MLP neurons of a small language model. Each row is named by its layer, matrix (up: input weights) and neuron, and shows model dimensions 32-159. Each number is 200 + 40 x the weight over its row's rms, rounded and kept within 0 to 999.
After each neuron's rows, "fires after" lists the tokens most often just before its 100 highest values on Wikipedia text that the model never trained on.

L5.up31,181,314,204,208,206,170,213,236,234,128,205,205,178,212,223,221,115,147,190,236,153,120,185,214,186,190,193,209,219,195,193,152,239,170,139,209,195,212,167,170,234,196,166,179,192,242,246,166,214,199,214,157,207,126,250,152,162,200,158,259,202,165,213,141,208,187,149,236,188,162,123,205,206,227,256,219,195,252,270,136,283,297,256,271,170,222,203,199,194,241,190,171,202,200,194,204,183,119,242,130,143,267,169,260,188,188,216,183,215,251,139,206,170,226,209,199,152,183,167,217,206,141,235,202,202,129,216,209
fires after: " s", " e", " ad", " n", " a", " S"

L6.up319,269,225,243,209,242,175,212,181,249,182,242,192,177,160,234,184,151,216,183,155,231,216,226,194,196,232,175,240,144,174,175,253,266,171,161,183,204,202,233,204,149,234,261,240,194,231,179,187,271,155,173,174,129,192,186,132,206,194,211,151,260,226,213,191,251,207,175,255,237,201,226,194,184,176,135,208,273,208,203,217,176,149,184,103,229,158,220,171,175,245,178,218,172,218,270,278,154,219,238,265,205,285,127,168,314,169,213,203,211,217,172,256,168,186,196,280,221,209,129,205,239,190,183,164,159,131,139,189
fires after: " ", "-", " La", " Br", "al"

L9.up416,193,141,175,202,135,233,210,148,213,173,205,242,248,169,122,207,221,169,240,126,152,234,229,206,246,231,129,244,168,254,225,190,204,184,193,180,180,216,252,215,207,175,248,154,179,141,154,229,213,221,182,252,211,135,200,226,205,201,214,156,166,206,273,236,196,144,195,201,168,225,221,154,198,194,206,230,185,240,128,193,242,149,236,149,191,125,271,225,167,236,206,203,234,239,214,288,146,224,243,207,119,238,205,165,185,211,285,232,191,193,239,200,242,161,190,177,200,253,162,215,233,129,237,257,159,188,182,217
fires after: " s", " S", " "

L11.up58,192,228,166,275,255,225,223,199,226,144,192,178,188,213,224,215,208,131,214,231,229,180,133,160,166,237,228,268,252,206,177,267,252,134,187,253,171,231,170,203,278,188,224,214,228,161,242,174,235,168,233,240,169,163,257,210,187,158,163,198,263,213,198,222,237,150,214,247,186,191,282,137,161,176,207,129,187,162,199,204,150,142,208,185,234,225,203,168,158,230,203,190,239,167,260,131,163,166,240,91,197,264,145,178,240,198,215,243,149,219,216,187,206,209,166,159,212,235,156,210,225,163,277,241,200,136,161,160
fires after: " S", " the", " was", " s", "ed", " at"

L5.up286,171,233,194,260,215,159,186,158,185,135,194,189,236,171,201,221,209,181,209,167,201,198,135,114,159,108,178,219,235,238,282,180,236,181,201,201,212,166,182,294,196,285,262,201,165,219,201,284,181,231,163,209,183,188,114,277,125,241,192,288,188,202,235,214,157,232,254,150,235,155,250,173,209,184,230,232,212,202,139,215,186,216,233,236,170,196,291,136,206,204,253,184,244,233,186,272,191,258,151,171,192,176,136,133,240,136,199,182,238,217,213,212,231,95,206,163,191,256,158,151,227,163,284,241,261,192,179,201
fires after: " E", " O", " (", " S", "A", " Pre"

L8.up467,195,178,135,152,203,166,211,155,241,126,220,245,219,194,166,166,197,220,200,201,198,204,238,187,238,181,266,184,123,228,190,224,229,219,202,188,180,265,178,254,190,196,198,205,220,158,192,309,189,198,210,201,244,174,233,230,245,163,154,229,174,198,261,254,231,150,182,203,273,281,159,224,119,258,98,210,183,229,239,120,282,263,168,203,147,235,215,219,202,177,209,255,161,280,202,248,142,193,231,186,193,222,206,244,248,260,179,140,186,226,214,154,200,224,249,285,124,221,196,155,211,203,195,231,182,264,184,117
fires after: "h", "el", "ol", "ro", "l", "us"

L6.up95,219,143,131,164,189,174,197,166,218,214,240,188,171,189,127,229,150,208,255,193,186,236,191,248,242,186,124,150,180,276,189,174,177,251,180,222,168,216,256,218,188,132,260,211,152,200,204,151,227,156,116,163,196,271,182,210,144,262,280,222,195,220,180,157,139,261,183,208,245,263,181,216,201,302,210,201,229,231,236,179,226,186,165,153,238,205,162,223,176,216,187,240,151,259,219,220,307,274,119,216,209,184,234,242,192,191,157,238,172,247,127,154,214,215,184,203,218,259,181,232,225,243,179,199,236,298,191,230
fires after: " St", " st", "St", "-", " b"

L10.up48,209,244,168,173,228,195,228,200,179,255,165,237,189,221,194,210,176,158,175,163,214,225,180,165,165,196,205,244,255,132,184,276,186,222,216,206,219,191,316,176,212,153,133,141,202,209,123,214,262,195,178,120,240,224,148,218,191,186,184,244,108,124,250,124,206,246,212,181,166,203,227,298,166,200,219,248,175,261,230,170,185,188,224,169,258,187,227,221,284,197,170,237,187,197,209,241,238,161,240,229,197,182,181,198,137,206,210,225,167,131,133,201,249,265,181,170,251,188,249,180,199,254,109,238,268,231,213,225
fires after: " B", " T", " t", " St"

L9.up499,258,180,120,185,154,155,214,254,264,128,243,227,138,203,167,187,218,166,205,193,173,198,99,202,260,161,237,300,266,203,243,186,209,229,203,177,185,290,201,169,211,231,169,211,167,178,184,186,132,122,179,332,218,211,163,192,217,216,241,200,144,204,234,203,215,180,203,151,238,189,151,210,203,210,213,155,222,180,141,278,248,227,177,218,211,158,181,243,86,206,231,252,239,175,197,167,204,166,325,171,183,278,244,247,167,145,174,195,162,199,178,192,223,107,138,271,154,213,191,184,241,235,216,236,149,164,217,178
fires after: "s", "i", " s", "b"

L10.up730,222,233,236,232,234,153,135,215,209,132,206,219,184,245,219,200,184,119,238,224,231,169,233,283,105,229,254,231,223,155,230,224,192,197,194,207,188,201,184,166,178,238,181,201,202,227,240,228,223,261,187,141,163,239,230,200,237,213,240,207,191,176,246,151,158,155,248,222,177,292,246,188,242,186,219,215,194,95,207,254,207,241,231,212,111,227,189,209,247,256,187,207,98,231,251,227,195,176,199,248,184,223,240,201,143,115,119,182,193,215,183,165,218,199,165,247,255,191,259,158,119,228,239,149,233,223,197,226
fires after: ",", " |", "8", "1", "6", "9"

L9.up683,215,225,170,202,213,182,164,124,237,227,269,177,217,199,180,189,211,172,201,190,100,224,223,183,188,181,208,146,269,163,261,238,240,244,142,156,162,267,189,164,135,160,214,145,203,178,192,239,175,251,189,214,186,262,185,185,150,280,133,135,146,184,230,189,207,195,308,190,185,284,238,179,238,131,152,215,222,185,230,194,208,202,199,239,179,188,225,200,190,165,156,251,179,182,232,273,152,155,247,258,114,189,188,216,181,156,235,195,215,158,180,156,228,249,106,122,240,130,201,250,214,243,265,213,184,226,282,172
fires after: " m", " C", " S", " M", " P"

L11.up549,102,168,253,188,151,227,235,174,211,231,260,188,174,197,204,207,196,158,226,218,241,193,153,237,221,211,283,279,229,240,208,140,164,180,239,265,202,295,203,166,237,193,159,137,189,214,171,193,171,156,165,209,245,200,152,140,233,203,178,191,210,193,250,216,215,220,126,161,221,259,231,221,172,276,209,226,148,168,149,220,177,169,237,198,220,205,203,175,191,209,131,168,217,144,204,266,207,228,202,175,264,218,227,220,252,153,190,217,151,151,182,117,221,116,196,245,232,220,178,248,215,173,149,324,192,244,197,226
fires after: "\n", " the", ")\n", " such", " ", " |\n"

L7.up244,163,309,194,201,241,183,156,193,239,209,159,185,211,137,212,219,200,199,174,259,209,219,191,209,234,128,276,160,220,201,189,231,277,232,77,225,217,175,207,236,183,75,135,195,120,240,152,194,252,182,221,212,202,155,175,167,196,184,184,109,130,202,188,197,146,237,141,214,210,190,225,245,196,214,147,195,193,278,179,181,193,168,184,163,244,201,260,195,185,199,186,241,190,196,236,244,195,242,219,259,221,188,209,234,237,242,178,166,204,154,157,175,282,209,192,209,202,227,177,131,207,137,272,114,266,162,157,257
fires after: "-", " St", " ", "L", " T", "b"

L6.up684,206,224,187,278,213,196,167,156,194,233,243,221,173,218,165,167,194,216,255,155,256,193,200,173,85,239,214,181,149,219,290,163,205,217,191,163,276,173,177,229,221,263,143,199,202,274,250,187,244,177,191,165,182,252,252,249,311,194,161,238,149,226,176,180,157,200,166,185,170,371,252,119,253,192,170,147,184,202,152,234,223,124,154,233,126,274,204,137,208,267,157,232,190,153,185,190,203,148,160,249,266,191,254,189,153,257,214,171,217,189,195,231,227,215,176,244,217,179,162,116,181,131,187,201,231,187,208,207
fires after: ".", "9", "8", "0"

L9.up117,221,236,251,228,177,227,185,143,144,161,196,108,147,231,208,232,218,167,235,187,221,220,184,170,228,218,143,235,162,167,177,163,206,128,200,200,235,287,241,213,293,189,200,264,186,230,201,122,208,238,209,210,181,198,212,231,230,207,169,176,240,257,221,150,156,192,161,208,304,190,181,203,160,257,202,224,159,139,188,225,138,213,154,263,218,196,258,196,229,222,207,253,221,219,191,181,202,164,192,202,210,106,246,199,206,215,185,197,250,185,167,196,205,132,228,218,226,191,143,190,250,105,105,197,323,166,209,187
fires after: " U", ".S", "ly", " B", "O", " O"

L11.up584,187,138,163,236,137,176,185,246,175,272,166,252,209,241,210,237,219,229,219,208,134,211,168,157,216,198,276,191,311,183,168,165,242,220,200,188,269,227,113,174,271,204,159,144,216,225,135,242,118,182,165,192,265,230,227,203,140,273,163,191,165,142,210,177,191,189,210,246,123,208,236,201,200,242,188,212,184,206,198,236,231,196,222,220,179,207,201,227,240,243,181,223,187,177,195,165,191,189,255,278,196,232,154,209,214,197,170,236,239,153,173,162,160,195,183,208,202,151,147,256,219,223,155,171,222,136,172,245
fires after: " H", " h", " v", " s", "ok", " re"

L5.up12,173,210,199,238,281,260,230,232,185,195,233,243,152,186,205,176,205,219,221,169,219,162,189,144,215,214,185,225,202,232,128,161,136,155,222,190,131,230,237,191,174,201,147,176,175,199,226,181,137,286,244,150,242,162,232,127,180,276,218,209,211,244,215,173,221,196,176,219,169,136,257,218,279,174,210,274,190,176,299,188,217,191,273,74,247,214,172,180,207,214,154,185,207,193,184,214,225,233,158,129,243,252,164,180,169,231,166,185,268,229,214,228,201,113,200,239,217,197,150,176,119,215,218,197,233,269,193,260
fires after: " d", " and", " m", " D"

L5.up494,232,207,233,223,150,240,156,188,159,247,178,171,134,191,205,237,211,200,198,233,181,172,271,193,236,148,200,159,151,219,228,152,180,107,217,226,159,184,193,224,243,186,160,199,183,229,132,188,209,99,158,226,208,209,197,142,263,162,159,207,197,250,186,210,225,155,237,311,245,178,175,204,226,107,231,217,188,208,175,172,243,206,161,238,229,241,224,156,202,161,144,197,288,205,223,175,238,202,243,291,220,171,221,201,98,208,231,158,241,222,163,259,248,198,149,166,189,271,141,220,195,200,228,192,224,214,203,225
fires after: ".S", " J", " O", " A", "r", " j"

L5.up273,252,179,138,216,193,240,170,195,196,208,169,228,233,193,220,228,240,149,166,231,212,195,196,203,181,139,236,160,202,239,235,271,181,186,134,251,89,217,213,228,243,207,251,203,233,133,235,237,198,172,282,137,169,185,159,245,140,226,266,156,190,199,79,234,229,169,204,170,270,188,157,202,197,294,246,220,222,157,195,255,200,170,248,219,211,163,151,225,207,259,255,204,201,210,242,272,247,137,199,172,198,275,159,152,191,186,100,203,214,192,101,177,206,157,200,214,209,235,201,247,214,270,183,220,220,206,188,282
fires after: "-", " (", " un", " \"", " near"

L8.up542,148,221,189,196,169,167,208,226,176,207,156,224,248,189,205,172,225,210,165,212,239,201,203,300,262,259,208,237,193,151,181,188,128,169,169,191,210,165,219,146,229,195,220,189,205,202,154,249,168,200,225,242,257,139,164,192,170,238,153,149,197,228,172,159,229,147,211,126,266,231,138,137,194,208,198,197,164,137,213,163,248,236,208,209,210,121,226,211,225,232,264,185,298,152,200,201,234,212,272,298,107,250,239,208,195,221,153,117,211,147,212,149,177,193,269,177,210,249,225,218,219,147,245,174,225,162,214,212
fires after: " s", " in", " ex", " In", "f", " w"

L6.up517,171,188,178,241,213,213,138,201,233,164,198,194,199,186,219,145,243,247,221,200,232,175,183,178,198,144,213,193,197,239,150,234,243,139,189,217,171,137,193,211,266,195,123,161,229,220,226,204,202,176,181,182,135,156,174,196,228,186,192,206,227,240,179,223,146,80,175,187,248,202,205,199,196,275,201,126,218,255,237,228,209,179,279,196,206,235,152,208,138,249,106,201,229,193,178,252,215,247,227,190,207,250,140,189,240,188,158,186,232,287,233,267,190,180,189,215,178,190,220,167,304,215,185,212,244,179,239,209
fires after: "-", "w", " (", " W", "se", "/"

L5.up388,171,288,240,185,105,205,183,234,187,207,155,169,167,171,233,216,264,237,227,258,217,151,259,190,196,171,206,243,227,251,222,247,155,230,172,253,215,250,159,224,286,179,213,163,272,201,211,194,196,192,237,190,105,227,160,168,254,159,199,149,171,172,215,214,136,235,182,220,117,196,185,308,212,233,224,218,214,172,190,244,212,240,253,160,224,200,137,196,155,164,168,200,179,179,229,206,269,298,153,272,196,167,199,201,199,172,190,157,239,220,174,128,228,212,121,227,181,119,192,184,158,159,216,238,194,268,204,137
fires after: " pro", " such", " c", " an", "|---|---|---|---", " the"